config.toml
n_layer = 9
d_model = 160
n_head = 2
n_kv_head = 2
head_dim = 64
d_mlp = 640
vocab_size = 8192
activation = "swiglu"
norm = "rmsnorm"
norm_place = "pre"
norm_eps = 1e-05
positions = "rope"
rope_base = 3390.0
rope_fraction = 1.0
qk_norm = false
attn_scale = 0.125
bias = "none"
tie_embeddings = false
parallel_block = false
extras = ["capped logits"]
init = "normal"
init_std_qkv = 0.0281
init_std_o = 0.0314
init_std_up = 0.0281
init_std_down = 0.0
optimizer = "adam_variant"
lr = 0.00172
lr_mult_up = 1.02
beta1 = 0.9
lr_head = 0.00697
grad_clip = 0.5
warmup_steps = 298
schedule = "wsd"
decay_fraction = 1.0
decay_shape = "linear"
final_lr_fraction = 0.0
batch_tokens = 16384
seq_len = 512
doc_mask = true
train_tokens = 147900000
steps = 9028
dataset = "wikipedia_en"
MLP neurons of a small language model. Each row is named by its layer, matrix (down: output weights) and neuron, and shows model dimensions 32-159. Each number is 128 + 24 x the weight over its row's rms, rounded and kept within 0 to 255. Numbers have three digits each. A neuron's up and down rows have the sign that makes its largest values positive.
After each neuron's rows, "raises" lists the tokens whose logits its output raises most directly, leaving later layers aside.

L6.down472:142152121121111143108132138117143121104143095153147143165124076153154145138091146138120156136109099108160134165105114097097165123121095108121102142097131137124143131130132136129125127116110146107134144165116072145154126132167105147107150086127166111070124075168151123156141126128105156129109103158166111122093058098109140171140127137152121139110113112141120087163125112150091174175139
raises: "ments", "nc", "ation", "ious", "ator"

L6.down628:098143076125133146174126090132088121136124142121125134123076153113144156139114194173148147125140132153089107136096098147133128136105101112130135148113120165138126155140107132121154128116122155098134119092108144161113136117111161088122138141088151159159157140116112111086112120104126116171133102095141093050135107177117123134142091117128120148141113126129117128086092159168135162131113
raises: "ent", "te", "ted", "med", "nt"

L6.down504:119140178142171094129132141130139103148120129103120086140147147170131146096130111162176145148108130151082140120166132153069105150160129115153135118074147093128150136139146144133119130086132124137127134154095122136104135116164169136127136184106133157116125170088092099113138128095125135099154106130127135114130072171077125117121115098150128081121143116150151184152148130170142131108125
raises: "ement", "ized", "ities", " ago", "ize"

L6.down566:139125164163137107122133155151181140141137151111109160147141155175111093124138117094149154100171121145176151138136163083120152112156090088112117131110113109140110133135086101133142143177124115114130146115169138090136107145171104089133116120134112133149133128126154117122134106149101163130135179106103122155107193155144128142142130072157079135167095138126147124127164151159159113116163
raises: " following", "use", "up", " when", " after"

L6.down442:141091137087167161106116128139106131094120145122113136151164116124125158099145125098156147114070119143119073146128112114113119122143133131193093123138123093119117131132144135150109130091138144160130103114139103084138116149101130128130180127138119136121115108160082111169137153114149131147154103105104163132115111078099117134171170127099097122141098126136108133131143102145138117062108
raises: "day", "ers", "men", "ive", "es"

L4.down216:110120115136115130149116088134126091129084125160106152116158113036123107088112151123121150101159148141127126144141140151118123136156128132124129096100110066112102188110153107106148115127152101108139106159095106124119156121072113109119110112128148146148128126113173121127089149162114142108101156115087115162114211164135143149105123130138092114160151091145163114121119144102165133098128
raises: ",", " (", " and", " for", "."

L6.down460:153109168095113134140117139098140120112081095146116108181119150117145125082126095138100113120091129151132114086120105152150107158135138115123107112160130160134132092054138155135128130134126120102168143129081132131093138106080133106129097099138124147117095148143122137146149137167133137148143126169106079163110084099146119172129162144176119108157122103099152104124118118112120131128161
raises: "ric", "±", "tain", "cal", "c"

L4.down441:122118133122117164136141074116121095135135129134132154158151087121101106136140104141155113095147110120161136126149094151103117138147115159105090128117125110164109183115143090148096130118164137133096127165119130160116124105090131113131100106107172111118138114149116139118132139155149129109098137094114135123133000122178132113130117104140140089118132097134144094093129113112147131155115
raises: "1", "\n", "2", "3", "4"

L4.down537:090143109094108127110122118137118158108126125163155143118162113059117110128097155134121099145109124146099095109120140125142148119139147107170144103123155129152089152136111137158152098135138133151106103112124116119146150152000122140118105101107104117147107108146107117144139142118121128125110151111128120133103176131155124116108146117106132105118156131129120137125146117114144123133142
raises: ",", ".", " (", ";", "-"

L6.down92:155118114133131158141144159095117128147091140162141133109111111110125144121107190125134171109143120128152129105157081070140101113142113122078118120117140122108101188101127128087111120134110136113121152160133098141184115118073150078142090118137127126090072116128165157141120098141137137143123151126086102130173153102146117090128109105159120092124122117152163081133118139116157129112153
raises: "4", "3", "5", "0", "1"

L6.down179:168144127143162133139150154131135146103093156115153141142133180021134143139109091123157129114101148107150119090149098101135180103150121161104126108133154140164147099126122152125113111156120110115116083122144171127124149142059113160117153138132064102089107141115111141115120116145120131121137155147084101118167180093151126133126103129107147136151122131159111085116123144144110093122138
raises: "ier", "ers", "er", "ants", "°"

L4.down582:142134166119131136072143135111102136109147169142111125149140124085148141119127147119116081116100136104139142100104139110145102140122094151064117081132159112152125136111150121136114159131133124163148139110155155153142127117099151108171101172096120109081114113139125159115083162113111173097123116092101137117110239151141167106119132103096118122131131106125143102118129120108145122160158
raises: ".", " and", ",", " from", " until"

L6.down366:111099109119137165156141149143129130113135126137156066132140127137152147083119125134178114149109143115094074139135166124104079125112120125118114141084159134168157070151082175157147103137139150173142104144131117114119141174160100114152158158163135120116106118087144118136127097106123145125156146161153101098096123142111146149160157092142149103095115148128133129118102148098114155161116
raises: "ing", "ers", "ement", "er", "en"

L6.down354:160138128113095135166127091080173106131155112135120123108127093132152116101099163142161099139140106168167122107116106123141094132124121152141141111164095170110148092161112134116135115095107101176170131171094094136142104124117113082144117134137126175130159138142136146159088150136112158178143112144115106128165116089115145131083149115135151131093110161127137092128115117098107127157127
raises: "ile", "ure", "ed", "ment", "use"

L6.down24:191129129117160137133117203126096119132109133145140096109138144158151143119074132122136110132130091134139112093136152156156136076144115135163107152123112154134126135107129122151122120162108133110106106124087119090108087179160117132102152133113135076119131123104146113107128109155135128118147137140132129074132165112106119115134143103132125105115115140133171096122162114153145108082107
raises: "ance", "ers", "ants", "ent", "rs"

L6.down474:137086124119116129165175124136121184128152136097123095084117104163166102135100111116152101125139060126082101125145089123112121140152126103096161129122168147150154111141142151120117097150122165111097096141121126097099142135179174173106155135131152128139133140131145164127102062115094127111124115130118153124149122143117144126132146115138173100160139102158165135132141099142161116131109
raises: "ement", "ient", "ec", "ating", "ers"

L6.down258:086101149157101099136135135131113158100117126155131104168122169142138128116138071173190154161124119110101113150161118092153087188116139103134119105113129116109114123128116112106100091120135173115086132097129128169119117162126125144163142168146130118101129137091130139114113119091113168119086146124160175121090151129141134160077108125178155123140143127104179154127131099136113143152123
raises: "ement", "ces", " it", "tain", "ue"

L6.down362:145144143134081139144143142114102125153141128166136144110125140191138146096122145108158149117139110115111154121143113094134143079116080136136103137135106160131129116112193097097155147096158137131066088164099163123104090110128091141128121174133166108116141126125103110158131132175157127128187116146171169141116148093104104075153128091106158125126124142162139132119119111136144144134129
raises: "ural", "ure", "ment", "ary", "ments"

L4.down73:096130126125112157127100157160128161110130119130115080080163144167137125120176127062128140172130107147141123154122113122103105155165133080135130129144159095118107149125082140093109160134109139101108095194111097106120107144128133116138144137149117111149139130117139137164173119145137163128083151089104118115115108139180166145096126077131119129108066111122130123161154122164155118115146
raises: "rs", "ers", "er", "phe", "zer"